Weights of a small GPT-style language model, trained from scratch on English Wikipedia: 8.39M parameters.
MLP neurons of a small language model. Each row is named by its layer, matrix (up: input weights) and neuron, and shows model dimensions 0-127. Each number is 50 + 10 x the weight over its row's rms, rounded and kept within 0 to 99.
After each neuron's rows, "fires after" lists the tokens most often just before its 100 highest values on Wikipedia text that the model never trained on.

L6.up248:82 68 44 65 59 47 41 23 53 57 56 59 59 60 41 53 63 48 57 48 43 43 43 46 63 32 49 55 45 53 49 44 59 60 52 50 38 54 53 41 62 44 42 45 53 42 60 58 67 53 67 40 42 54 47 39 43 64 55 44 59 39 60 51 41 46 61 59 35 60 50 57 51 45 44 66 52 37 40 45 50 56 37 53 40 39 55 53 49 58 47 56 57 35 37 66 61 44 44 38 67 47 38 65 52 47 55 53 72 60 42 53 65 38 37 56 43 51 55 59 43 55 46 29 63 43 46 42
fires after: "ri", "ro", "re", "r", "on", "eb"

L3.up949:40 54 61 43 35 33 56 39 61 44 48 39 44 55 51 51 51 43 50 51 53 71 53 31 65 38 58 44 52 50 43 50 61 40 65 43 36 56 44 47 55 58 47 58 52 49 60 62 50 65 38 42 44 60 34 72 49 26 69 54 54 50 44 56 62 42 41 52 59 53 43 59 54 67 30 45 75 32 23 49 54 39 60 52 33 45 46 24 64 50 31 53 68 54 42 62 44 67 57 49 50 39 52 52 60 50 41 45 59 57 49 64 56 53 43 60 56 62 44 42 41 52 45 67 42 48 58 44
fires after: "|", "| ", "\n\n", "\n", "- "

L6.up835:50 41 39 65 62 62 54 38 77 28 45 47 39 50 57 51 54 59 52 50 46 47 40 52 73 47 62 46 57 48 42 65 58 52 32 48 42 55 53 46 51 51 39 52 70 40 54 53 30 43 52 50 52 65 42 56 59 46 53 60 39 54 43 48 45 39 33 49 59 44 55 52 46 44 56 49 58 56 45 37 49 71 48 46 49 44 42 37 45 49 54 57 32 46 52 57 47 50 56 48 56 67 52 57 38 57 52 43 63 52 61 70 50 41 57 52 58 54 44 39 43 56 58 55 62 51 55 45
fires after: "ou", "or", "the", "Nor", "th", "w"

L6.up737:46 45 54 44 69 48 42 65 37 41 50 61 43 51 46 49 51 44 56 39 43 57 45 56 46 41 54 53 41 50 48 56 62 48 51 53 75 54 33 36 47 57 38 51 65 36 40 72 52 51 54 49 55 53 50 54 50 50 57 61 22 46 60 32 38 45 60 52 55 47 50 66 52 60 47 44 46 42 37 44 51 48 66 46 52 44 53 48 37 44 22 32 51 47 61 67 63 31 44 51 47 52 33 56 39 53 61 55 67 41 52 51 56 40 48 73 51 53 41 46 48 40 58 51 38 20 60 53
fires after: "re", "en", "un", "r", "d", ", "

L5.up514:58 54 47 63 46 47 29 41 67 51 37 36 55 46 60 36 67 34 46 40 53 56 31 47 50 51 39 58 55 48 56 28 44 51 60 54 55 39 56 45 27 47 42 49 45 49 47 45 58 56 36 46 53 43 41 51 45 47 53 50 60 53 45 44 46 39 58 61 53 26 58 58 58 52 40 55 63 64 51 46 49 57 78 52 47 40 51 48 52 30 58 55 40 44 47 57 54 32 42 63 59 50 62 61 35 35 45 47 69 49 39 33 44 46 65 39 71 41 37 58 38 49 38 40 48 34 60 56
fires after: "in", "adi", "ati", "e", "st"

L5.up921:73 53 52 42 60 69 52 59 66 37 57 37 57 53 63 43 39 37 64 56 54 60 48 43 51 37 42 42 53 39 65 49 54 39 48 50 49 42 51 50 76 43 36 49 43 45 34 65 49 56 59 35 67 53 24 48 58 47 57 47 46 42 32 34 70 57 37 54 39 36 68 68 44 47 57 45 52 40 60 43 56 46 41 47 61 45 59 58 61 54 61 42 45 50 65 44 58 56 46 48 43 30 57 54 37 60 44 31 68 40 53 60 63 56 38 58 56 79 43 65 62 49 58 50 63 46 50 48
fires after: "the ", "cl", "The ", "al", "Or", "s"

L6.up635:50 52 75 48 45 34 47 48 65 55 54 62 60 64 49 58 58 42 65 40 30 62 35 47 55 60 45 50 44 63 48 44 33 56 36 67 62 34 44 45 44 69 62 60 43 48 62 48 55 36 65 44 56 54 33 47 55 44 46 35 64 45 43 48 62 61 52 63 61 54 69 41 38 49 49 44 60 38 43 51 57 42 45 36 42 57 33 44 45 42 52 42 54 45 36 63 45 49 44 33 38 46 69 45 52 51 58 68 60 57 55 36 43 44 33 37 45 55 52 44 44 52 57 57 46 51 62 25
fires after: "ec", "P", "I", "an", "T"

L6.up149:40 52 46 58 51 25 45 55 48 51 62 47 34 52 53 47 55 48 57 38 53 53 55 44 40 51 66 51 45 32 46 48 26 56 46 51 49 47 46 58 42 40 47 55 69 44 44 62 66 38 50 56 64 53 43 22 57 33 52 60 48 60 42 41 41 48 34 42 63 68 54 37 57 39 65 55 47 39 69 50 58 47 71 50 69 70 66 42 52 39 49 54 48 61 49 44 55 55 37 68 59 45 43 65 66 44 57 65 41 48 41 56 50 59 34 42 41 59 50 50 46 38 74 43 46 39 47 46
fires after: "er", "en", "per", "0", "un", "on"

L3.up758:54 43 47 52 37 58 56 53 42 41 43 48 39 49 40 51 49 51 46 60 42 62 40 47 55 31 84 35 46 51 52 56 55 48 42 51 48 38 41 52 35 49 67 57 42 61 71 65 43 55 60 54 61 64 35 49 54 51 56 42 50 60 50 51 59 35 50 67 50 36 46 50 46 50 58 47 49 52 60 40 69 40 50 58 51 43 39 56 43 57 58 44 48 51 43 42 57 61 47 40 41 53 61 38 57 55 73 31 46 47 52 60 34 42 63 37 26 50 72 49 31 53 62 54 62 62 47 45
fires after: "\n\n", ", ", "Th", "a", "bec"

L3.up1010:58 51 43 49 42 46 61 49 52 36 40 33 55 53 54 45 42 62 60 58 33 58 56 50 58 52 52 52 61 35 68 48 50 48 46 50 58 50 50 37 49 52 46 55 53 57 41 56 49 31 58 58 47 64 35 48 59 52 57 37 51 74 49 48 47 53 37 51 47 49 60 51 55 45 51 53 39 50 45 33 52 40 48 62 49 53 43 37 39 43 69 40 56 62 42 56 60 48 39 62 44 61 46 48 38 63 60 47 48 62 32 32 50 46 51 43 36 56 50 40 57 53 33 47 81 54 55 34
fires after: "| ", "===", "th ", "the "

L3.up698:59 56 59 50 65 33 58 36 72 49 39 40 40 49 51 39 64 28 49 42 52 55 49 42 69 56 49 47 65 37 56 51 62 38 50 53 46 35 61 33 44 55 61 61 67 53 50 34 52 47 54 55 55 66 50 45 39 58 46 52 45 58 46 56 63 50 51 77 52 52 46 55 53 55 49 78 51 38 29 27 50 56 45 73 60 49 51 44 51 58 51 44 54 41 43 54 74 60 50 44 58 77 35 63 52 46 54 48 41 48 44 54 62 48 43 42 56 43 50 48 47 48 47 57 41 70 35 47
fires after: "| ", "- ", "\n", "\n\n"

L3.up771:55 59 62 25 59 42 50 35 62 67 48 43 46 50 49 63 48 50 54 48 56 58 63 41 41 53 55 56 41 35 52 40 65 53 59 52 37 39 51 45 38 44 56 56 70 59 57 57 39 34 53 35 48 64 60 60 37 59 56 68 39 42 46 43 39 52 58 59 46 49 51 58 49 48 56 52 51 53 58 60 29 48 60 56 63 65 46 31 66 51 39 51 49 52 58 45 49 55 58 40 69 55 46 50 55 42 59 25 72 39 36 50 40 37 54 48 47 39 46 50 48 74 43 35 55 54 26 42
fires after: " ", "/ ", "N ", "E", "W", "20"

L6.up268:41 48 47 62 48 61 36 60 49 36 45 66 35 58 53 77 44 43 41 65 51 43 48 49 50 48 65 57 51 45 45 55 50 53 50 68 49 50 59 32 61 47 60 43 41 66 38 61 42 43 37 50 44 50 50 57 48 43 55 47 49 33 62 52 50 52 51 54 61 55 47 43 27 65 53 44 30 45 49 49 37 55 50 70 51 42 45 31 47 36 57 57 35 64 63 42 50 42 36 63 56 70 48 49 44 55 47 67 62 63 64 39 61 45 44 53 53 52 45 61 48 57 37 53 30 34 48 50
fires after: "fer", "cont", "s", "ac", "fac", "dec"

L6.up558:59 46 57 62 59 36 50 64 49 61 47 46 37 50 59 36 58 55 32 49 50 56 46 59 55 42 44 61 42 48 29 41 58 41 56 38 51 56 29 65 47 50 35 54 28 51 30 57 43 48 28 53 69 47 52 40 50 69 49 65 60 49 51 57 33 61 48 55 56 38 30 48 51 51 60 33 44 57 44 57 54 48 50 58 29 64 49 42 58 49 41 58 63 63 63 57 60 66 53 61 35 51 41 53 45 65 54 58 64 54 48 54 56 38 30 47 62 57 69 58 54 63 51 31 51 50 53 55
fires after: "en", "el", "il", "ab", "R"

L6.up12:55 53 47 52 53 54 50 61 66 57 19 47 56 53 59 46 38 44 37 58 56 49 47 57 57 61 60 59 47 53 55 50 40 54 48 44 61 48 49 51 50 58 50 44 55 61 45 64 50 35 70 56 46 60 47 51 61 52 61 59 28 48 65 65 60 50 53 46 59 40 34 63 60 55 39 50 37 44 57 29 50 49 40 44 42 32 29 50 36 49 53 58 45 66 54 63 59 32 64 76 40 53 29 48 48 46 54 50 45 49 60 41 61 63 52 47 45 56 22 38 31 49 53 61 66 41 64 53
fires after: "o", "ou", "re", "e", "le", "or"

L6.up241:70 45 33 41 34 66 46 64 47 60 47 51 53 48 54 45 53 59 56 41 44 63 45 46 50 47 74 35 62 31 56 64 37 37 49 50 41 48 48 44 46 39 45 48 36 58 59 52 61 50 55 44 52 36 66 60 42 50 41 74 50 42 53 37 38 47 31 63 45 39 51 62 64 36 47 34 40 42 42 45 37 53 54 47 33 66 59 51 65 38 53 37 56 57 37 56 50 66 35 43 55 51 45 63 48 41 39 43 73 44 47 45 50 52 39 53 34 67 58 58 52 64 42 52 67 45 62 53
fires after: "str", "h", "l", "ud", "im"

L6.up827:49 51 44 45 38 49 56 71 43 61 64 48 43 54 68 30 45 50 50 37 63 52 47 47 45 73 37 57 42 35 49 51 43 34 42 39 54 53 47 52 18 48 42 50 44 48 24 40 62 33 44 50 61 68 41 43 47 68 61 60 52 45 51 53 43 50 53 57 54 28 53 50 48 50 65 43 47 34 56 56 54 53 56 46 49 59 47 46 45 26 65 48 51 60 50 51 54 55 46 63 52 35 52 66 48 52 35 41 55 64 39 58 52 53 55 50 58 47 43 56 36 48 47 42 56 41 55 54
fires after: "d", "en", "il", "adi", "e", "de"

L5.up497:54 46 55 80 36 53 47 47 63 51 45 59 37 54 45 60 60 51 75 48 56 62 55 44 47 57 50 49 48 48 70 48 46 49 55 46 63 62 63 57 37 57 56 63 44 53 62 46 30 44 46 70 42 47 54 39 57 48 42 45 61 44 64 51 47 43 49 55 71 35 52 38 59 37 47 56 57 34 51 44 44 56 61 47 56 61 43 53 70 54 43 36 53 45 43 52 63 62 45 54 41 73 65 48 42 46 36 41 54 55 37 43 66 43 43 53 51 47 49 62 47 68 49 49 42 47 33 48
fires after: "d", "h", "H", "C", "D", "K"

L5.up520:57 63 63 41 59 63 09 55 57 45 36 63 38 46 55 37 53 41 53 55 51 68 31 56 54 37 50 53 47 61 49 57 70 51 49 40 57 62 46 47 47 35 38 62 59 40 53 54 58 58 40 61 54 48 47 61 21 51 57 51 49 62 57 49 67 54 47 48 48 57 47 40 45 55 54 45 58 57 48 42 66 46 41 43 68 64 45 32 39 47 36 59 44 39 40 47 47 29 45 44 58 55 24 59 42 53 62 52 41 65 47 43 47 32 52 55 45 48 50 47 61 43 47 48 47 44 54 61
fires after: "re", "tur", "r", "fer", "n", "ti"

L5.up608:43 77 51 51 30 54 20 61 59 68 42 55 76 46 52 41 50 61 59 53 56 61 51 37 52 60 59 45 33 37 57 52 44 42 50 67 51 63 57 36 52 62 41 47 32 65 51 40 63 72 48 40 49 54 47 40 35 62 51 48 50 42 66 41 51 73 51 34 60 51 47 37 51 38 46 46 58 53 57 46 53 43 51 30 32 64 57 58 39 63 55 33 50 41 45 60 32 37 59 48 57 51 43 33 44 47 35 40 45 65 37 35 58 51 52 46 56 48 48 45 41 52 47 27 47 35 69 53
fires after: "be", "h", "w", "was ", "e", "g"

L5.up533:43 61 48 51 48 61 53 49 52 53 52 49 47 55 49 50 43 49 42 43 53 65 42 40 59 60 51 42 51 48 49 22 56 46 61 59 54 49 58 44 75 55 35 52 52 48 28 49 39 38 63 52 34 53 62 51 45 48 59 45 45 47 54 58 39 56 42 44 45 56 49 41 61 33 54 36 45 57 57 36 65 39 46 54 53 43 52 38 64 49 55 23 32 46 43 45 49 55 50 48 45 59 43 39 22 13 47 43 61 49 41 61 62 60 44 57 48 39 44 31 39 57 67 34 64 76 53 45
fires after: "l", "St", "t", "L", "fl", "w"

L3.up138:33 57 41 51 53 57 55 56 71 72 39 35 50 53 46 55 45 53 46 56 48 45 56 47 64 51 24 52 53 55 29 42 51 51 54 53 43 47 46 72 54 37 36 67 56 74 57 46 68 48 61 52 65 52 41 38 52 51 46 56 42 33 37 56 44 59 56 63 39 45 43 36 58 53 36 50 69 32 58 49 58 51 53 48 54 57 16 39 48 60 54 48 51 41 49 42 37 41 55 50 54 55 53 53 20 38 41 44 58 51 57 65 38 46 43 50 57 49 49 48 47 81 53 55 56 46 42 29
fires after: "1", "W", "2", "6", "E", "4"

L3.up664:72 51 54 48 61 50 62 49 49 26 55 53 48 54 73 73 59 48 64 29 44 27 47 38 53 48 60 55 67 50 42 55 48 49 48 54 38 45 53 41 45 67 67 56 38 44 46 53 41 62 38 50 50 58 41 52 52 54 36 53 53 42 43 57 60 44 45 65 27 38 39 53 50 46 59 54 41 62 47 37 65 44 61 60 53 54 40 34 56 60 66 48 52 38 53 62 39 57 59 47 34 55 44 53 34 61 58 46 62 43 34 45 61 37 59 58 39 53 56 41 37 43 44 32 48 60 55 55
fires after: "|---", "| ", ", ", "|---|---", "\n\n", ". "

L5.up4:42 37 61 61 50 46 46 46 53 48 50 61 49 45 61 58 40 50 51 40 40 51 59 43 53 31 51 35 41 37 69 54 56 64 55 57 58 45 56 35 40 48 58 54 46 42 64 43 50 43 61 61 40 41 40 42 56 58 70 65 57 42 54 48 52 29 39 55 46 38 60 67 41 49 34 55 34 48 54 51 39 53 60 56 51 55 29 72 57 30 44 45 48 62 59 45 61 38 36 49 37 41 42 46 51 53 78 54 55 33 59 60 61 47 58 47 67 70 46 53 52 51 57 52 62 43 64 62
fires after: "s", "the ", "gr", "f", "The "

L6.up596:41 41 70 54 47 56 43 62 56 78 52 34 60 54 63 47 62 49 47 63 65 40 50 47 63 49 44 30 51 47 53 63 45 62 65 43 46 42 52 56 45 40 49 50 67 48 53 53 56 38 63 35 59 64 67 52 47 59 34 42 49 49 58 56 63 62 57 44 43 40 32 52 47 33 63 59 52 44 63 75 33 44 36 43 30 61 44 46 52 56 60 63 61 59 51 65 51 43 57 53 51 49 55 47 44 51 37 42 53 57 47 31 49 41 48 50 63 69 36 51 43 29 49 44 66 57 61 41
fires after: "on", "ol", "in", "comm", "n", "arg"

L5.up208:39 59 47 40 44 47 69 44 42 39 43 53 66 51 50 43 53 51 58 42 44 53 55 74 42 32 45 54 28 32 62 52 50 35 39 53 56 55 55 34 52 47 39 49 38 57 70 56 37 56 47 56 43 37 41 52 41 41 45 37 37 42 58 48 54 45 42 59 40 55 39 49 51 58 56 47 48 56 51 46 58 56 67 56 54 49 41 33 62 58 43 74 58 57 56 48 47 58 72 55 51 63 48 64 40 39 49 68 39 43 28 51 36 48 50 35 60 55 47 39 54 49 46 61 67 36 39 59
fires after: "W", "b", "B", "Bl", "E", "M"

L3.up369:51 60 46 49 43 62 70 55 34 54 46 70 42 48 54 43 33 55 37 46 40 38 48 72 56 54 30 71 41 49 50 47 47 54 58 39 61 53 46 55 59 48 59 63 52 66 51 42 59 73 48 41 56 42 54 48 50 44 59 59 28 51 36 48 57 63 46 65 36 58 50 46 56 79 49 63 80 39 47 54 45 46 45 46 42 60 32 55 51 55 62 43 43 53 62 51 52 36 52 49 62 35 35 49 54 41 36 35 77 39 59 49 58 33 54 49 55 51 64 37 44 65 70 50 77 44 55 48
fires after: "A", "E", "ss", "F", "O"

L5.up361:34 37 44 55 44 47 46 64 64 50 46 50 31 36 38 38 51 38 60 42 73 61 52 55 44 27 57 53 63 32 53 66 48 38 37 40 47 46 59 48 45 60 51 49 47 44 61 29 45 64 52 49 64 70 44 40 70 50 52 53 34 43 62 40 56 38 64 53 42 51 39 45 46 75 44 56 52 47 38 47 66 60 59 42 44 57 67 43 45 42 38 56 58 54 66 42 54 51 51 40 47 59 39 51 65 42 53 44 42 54 48 31 50 57 67 35 47 63 61 38 65 33 58 61 43 57 53 66
fires after: "m", "rem", "me", "M", "s"

L3.up412:35 52 53 72 48 59 50 48 54 57 47 53 59 58 58 66 41 40 48 52 37 43 51 37 56 63 39 61 33 36 48 31 50 44 49 51 42 31 44 71 59 44 67 61 51 63 56 51 64 69 58 45 60 42 49 56 68 63 39 69 48 70 47 39 53 51 65 62 40 52 60 32 49 52 60 36 44 69 59 46 42 53 53 54 48 43 38 61 49 40 58 49 46 64 29 67 72 51 46 55 36 45 55 31 48 50 66 46 49 55 50 53 40 34 46 40 59 51 47 37 43 51 42 62 30 55 35 55
fires after: "7", "2", "9", "0", "8", "6"

L6.up583:48 44 57 53 54 42 63 47 72 51 55 56 42 43 50 43 62 54 55 38 73 54 52 51 61 55 39 45 56 42 51 59 47 61 62 51 37 76 51 42 55 33 48 48 61 50 54 76 46 48 60 44 45 66 44 62 56 58 45 42 48 51 47 35 54 49 40 46 45 52 41 65 61 43 42 60 75 42 37 35 57 53 50 47 62 33 50 29 42 39 44 68 49 57 55 71 46 45 50 33 56 53 75 58 49 46 48 40 36 68 59 51 63 53 45 73 42 50 36 59 39 58 44 34 57 41 52 61
fires after: "c", "oc", "t", "ch", "ri", "ro"

L3.up225:49 41 46 57 35 48 60 44 53 39 42 47 60 35 52 48 45 44 48 47 49 48 54 50 49 42 34 44 79 65 45 54 54 65 55 58 52 37 44 42 56 30 66 47 50 49 58 57 50 43 55 62 55 60 50 37 36 30 55 68 56 67 50 62 59 39 51 49 62 43 51 60 44 44 45 40 44 52 53 50 47 45 28 28 55 55 73 44 59 53 40 57 61 68 69 52 56 52 44 32 47 48 39 29 58 68 51 47 42 44 39 37 61 46 57 54 44 53 44 44 62 59 39 46 71 48 44 54
fires after: "| ", "the ", "of ", "a "

L5.up284:52 53 71 61 47 40 50 43 70 60 59 40 46 51 43 61 42 50 69 46 54 49 42 44 47 46 65 31 52 47 60 52 49 34 40 40 70 41 62 57 55 60 55 44 49 44 51 39 51 28 53 58 39 53 54 55 45 50 43 55 56 53 46 52 62 68 47 66 65 56 43 49 49 41 59 61 46 48 59 37 34 49 56 56 41 57 55 44 55 47 46 50 47 49 49 62 41 51 53 40 44 62 62 52 50 42 46 65 48 42 53 39 41 58 39 54 48 57 42 32 41 44 46 56 40 60 48 46
fires after: "H", "ich", "h", "ever", ". ", "I"

L6.up974:50 62 40 60 53 75 69 60 52 22 55 52 43 49 37 82 40 49 83 48 38 53 33 42 37 49 50 45 43 47 47 52 66 58 47 60 55 53 58 44 32 61 63 51 46 55 50 49 50 42 43 37 47 52 40 46 67 62 70 33 35 58 41 51 64 40 40 50 60 50 23 26 52 58 56 52 56 53 58 47 45 52 52 59 50 36 34 63 51 44 43 48 44 44 55 52 48 57 72 67 45 34 52 44 49 39 51 66 63 45 37 55 67 53 62 51 38 50 46 47 62 57 55 48 57 66 56 63
fires after: "w", "O", "ou", "ri", "the ", "e"

L6.up484:31 70 52 45 51 43 53 43 45 40 46 51 54 44 51 40 58 35 63 45 43 53 62 53 56 46 46 47 45 52 55 49 45 44 44 69 41 63 54 30 20 55 44 51 56 41 54 51 47 56 51 49 34 59 44 60 56 51 46 50 43 50 52 69 44 43 33 33 43 56 49 59 60 35 39 48 52 52 50 41 56 56 59 38 44 34 40 50 61 54 42 50 48 38 81 73 72 38 55 58 43 41 48 45 40 51 53 43 53 44 64 59 64 44 39 41 37 50 37 53 65 48 52 47 62 61 52 61
fires after: "O", "a ", "r", "b", "B", "ou"

L6.up601:45 57 55 64 39 56 62 50 52 46 43 40 58 49 37 46 43 39 59 65 49 30 58 52 54 56 52 65 45 46 54 80 60 42 50 44 59 57 61 40 71 37 52 53 54 36 53 56 51 40 42 40 70 58 55 67 55 54 52 53 35 37 51 70 50 59 48 41 64 52 64 33 40 53 59 57 34 51 56 49 30 51 27 42 54 59 62 45 49 64 40 39 57 53 51 56 68 58 58 42 31 48 47 43 41 51 42 41 33 40 36 59 46 45 39 41 44 53 55 45 38 48 42 50 30 42 52 35
fires after: "a", "o", "r", "i", "al", "7"

L3.up591:60 67 62 50 38 53 39 41 67 43 56 76 47 48 51 49 44 60 49 55 51 53 63 51 40 44 49 52 38 37 47 51 66 43 56 51 47 57 46 41 45 48 41 73 42 31 57 64 52 48 58 38 53 66 47 71 38 34 43 63 50 56 43 50 44 59 64 40 49 51 57 51 57 61 49 49 56 65 38 50 56 43 47 48 34 36 58 45 52 54 33 60 32 49 80 60 43 60 46 35 53 69 51 41 52 52 52 66 69 46 47 62 45 67 57 50 56 54 56 38 42 47 55 52 49 53 44 55
fires after: "- ", "| ", "the ", "″"

L3.up248:41 43 40 50 35 51 50 45 49 53 55 57 37 44 49 35 57 53 36 54 34 44 63 66 43 55 70 46 42 59 45 76 23 44 44 44 42 48 52 49 50 42 45 52 66 44 54 61 45 48 55 46 27 48 34 44 59 72 49 73 55 41 55 59 57 42 39 48 36 55 56 77 49 50 53 54 36 37 51 52 61 39 50 50 47 60 60 48 40 45 43 53 53 46 55 43 54 47 30 47 38 40 47 43 50 56 75 57 48 45 53 47 47 44 51 41 38 55 61 51 26 56 56 44 63 52 57 49
fires after: ". ", "\n\n", "(", "o", "\n", ", "

L3.up436:60 45 57 27 26 48 63 29 49 51 55 50 47 45 48 43 35 43 57 67 56 52 29 57 44 65 53 54 53 43 55 57 70 51 52 49 51 46 52 51 41 70 44 38 67 60 55 45 62 62 36 39 55 75 27 44 57 55 54 45 51 52 48 51 63 61 52 46 54 37 68 58 65 55 50 56 49 58 43 59 63 53 34 42 61 51 28 47 43 47 55 39 43 68 66 68 45 47 64 51 48 60 62 52 64 47 48 54 64 42 54 37 59 44 42 54 23 53 50 38 54 47 60 55 57 59 50 44
fires after: "A", "i", "I", "O", "B", "U"

L6.up905:47 55 66 43 55 60 54 50 60 51 67 40 45 59 54 67 38 56 57 51 42 43 49 48 48 48 49 53 63 65 35 45 50 46 57 61 40 47 45 46 38 55 58 39 59 64 44 50 38 36 30 40 48 72 36 22 57 43 51 51 25 48 37 38 47 59 44 59 50 34 59 45 44 60 55 34 62 50 56 60 53 44 39 51 55 41 48 43 38 38 45 64 51 62 71 46 49 57 39 50 49 43 46 51 37 39 39 43 57 47 64 41 49 42 58 51 52 37 36 62 43 58 46 26 48 47 34 50
fires after: "ti", "rem", "oci", "cont", "dec"

L6.up330:61 24 51 46 46 50 51 66 39 67 65 63 44 61 61 44 47 58 50 27 62 66 42 53 40 36 47 47 44 37 36 49 51 46 56 47 52 54 41 43 42 32 49 36 45 40 56 52 58 45 66 36 31 79 50 59 56 58 52 47 42 50 36 42 53 50 43 45 50 48 48 49 46 62 45 27 38 43 65 56 54 54 54 45 63 42 44 41 32 45 55 31 49 39 48 57 62 51 37 59 51 49 32 37 70 37 29 58 51 56 53 55 37 41 47 52 46 70 34 63 39 55 50 53 60 53 70 54
fires after: "ar", "h", "er", "un", "re", "in"

L5.up920:41 75 50 50 48 60 45 68 55 44 51 58 44 46 48 40 65 63 45 69 52 59 45 41 44 52 47 34 62 37 29 46 56 59 41 59 58 43 59 49 61 47 62 57 48 37 65 54 45 38 43 48 50 47 52 56 64 36 51 50 47 47 43 53 58 60 60 43 65 55 60 31 43 52 51 44 21 61 40 38 42 40 47 58 48 41 43 50 53 49 34 42 59 62 41 60 62 69 33 54 43 31 41 56 31 40 50 59 51 40 36 48 42 46 49 36 40 47 34 39 38 68 40 24 42 54 53 55
fires after: "i", "ou", "J", ") ", "o", "in"

L6.up264:44 43 48 45 51 63 49 34 57 45 73 35 33 47 33 50 47 47 43 28 57 44 71 49 48 43 54 48 54 54 59 58 50 51 55 37 45 47 47 46 61 51 49 49 37 44 61 54 56 82 36 58 39 51 32 53 50 60 71 57 44 47 61 33 43 69 47 29 61 36 54 57 64 62 48 52 38 55 51 43 51 40 58 49 51 59 50 59 44 37 50 53 40 44 44 46 52 43 58 43 57 61 43 46 47 59 49 47 36 46 53 51 56 63 45 49 53 58 45 58 43 53 61 41 47 53 47 55
fires after: "s", "um", "m", "em", "a", "all"

L5.up912:82 44 56 38 65 42 47 48 48 42 40 45 43 54 48 81 31 45 68 58 54 50 59 36 52 51 62 52 59 52 49 48 56 45 48 63 43 55 55 68 55 36 41 57 60 65 36 42 62 55 45 59 46 49 40 40 57 39 44 60 56 43 49 34 30 49 62 62 62 44 51 51 43 64 59 43 47 31 32 45 79 60 50 33 57 71 62 37 63 40 47 52 30 61 56 52 62 54 59 47 59 40 55 45 60 52 60 42 55 43 35 59 44 58 48 54 43 52 44 64 53 40 50 56 44 40 47 13
fires after: "|", "U", "United ", "the "

L6.up552:42 26 39 59 73 54 48 56 55 34 40 51 43 44 45 48 55 42 41 33 54 42 61 41 57 66 46 38 54 40 33 46 48 43 59 63 43 65 50 44 60 58 55 61 40 53 48 54 50 72 49 43 60 50 57 45 50 51 39 36 37 35 62 60 49 52 44 44 59 49 78 32 55 51 43 35 51 66 61 57 44 61 57 63 32 50 40 45 66 67 50 52 42 31 52 66 46 34 53 36 44 68 55 50 55 56 65 40 58 57 48 35 57 36 38 50 58 39 60 29 60 45 56 43 67 52 62 38
fires after: "se", "pres", "N", "fer", "op", "Te"

L6.up519:58 45 57 68 51 50 48 42 67 47 45 42 44 56 55 64 64 58 59 47 69 35 49 67 59 45 54 50 67 53 59 35 36 43 62 60 46 43 40 53 47 58 32 52 54 50 53 47 42 47 54 57 49 37 57 79 58 44 61 53 52 51 56 25 34 50 47 34 44 45 50 48 60 23 65 56 44 39 45 43 53 42 55 41 46 66 71 45 64 43 47 43 39 63 38 61 38 43 55 45 44 49 34 25 44 48 50 55 46 38 39 48 39 53 54 62 55 57 39 60 50 58 55 53 50 54 57 42
fires after: "l", "t", "et", "New ", "il"

L5.up802:32 65 64 44 40 51 49 42 72 54 42 40 34 51 59 47 58 25 63 69 67 55 65 58 59 36 49 29 41 46 62 44 27 44 44 66 51 52 53 35 28 57 64 49 40 53 59 47 60 54 64 47 64 53 45 60 46 37 55 70 36 56 51 54 60 43 59 31 52 55 41 46 64 55 56 45 55 54 49 65 52 65 43 51 55 66 38 54 50 38 47 37 47 47 44 47 48 44 59 50 59 58 47 53 53 50 48 45 52 34 40 68 47 57 23 34 57 38 51 51 52 43 54 52 48 56 47 48
fires after: "O", "B", "N", "n", "b", "^"

L6.up304:44 56 44 58 51 50 55 54 62 50 56 42 61 44 44 36 42 64 40 39 39 46 34 59 54 33 66 74 42 55 55 54 51 40 58 49 57 35 53 33 37 37 54 65 38 53 41 50 49 40 42 60 56 45 55 46 45 48 33 37 62 33 47 51 57 48 64 58 40 39 62 46 43 35 35 46 52 45 55 49 59 45 52 54 58 76 53 26 56 51 51 36 62 37 57 53 42 44 56 50 44 50 57 35 58 51 41 51 53 51 46 36 52 49 45 50 54 65 35 31 53 63 48 52 48 87 46 43
fires after: "I", "or", "ot", "it", "T", "ati"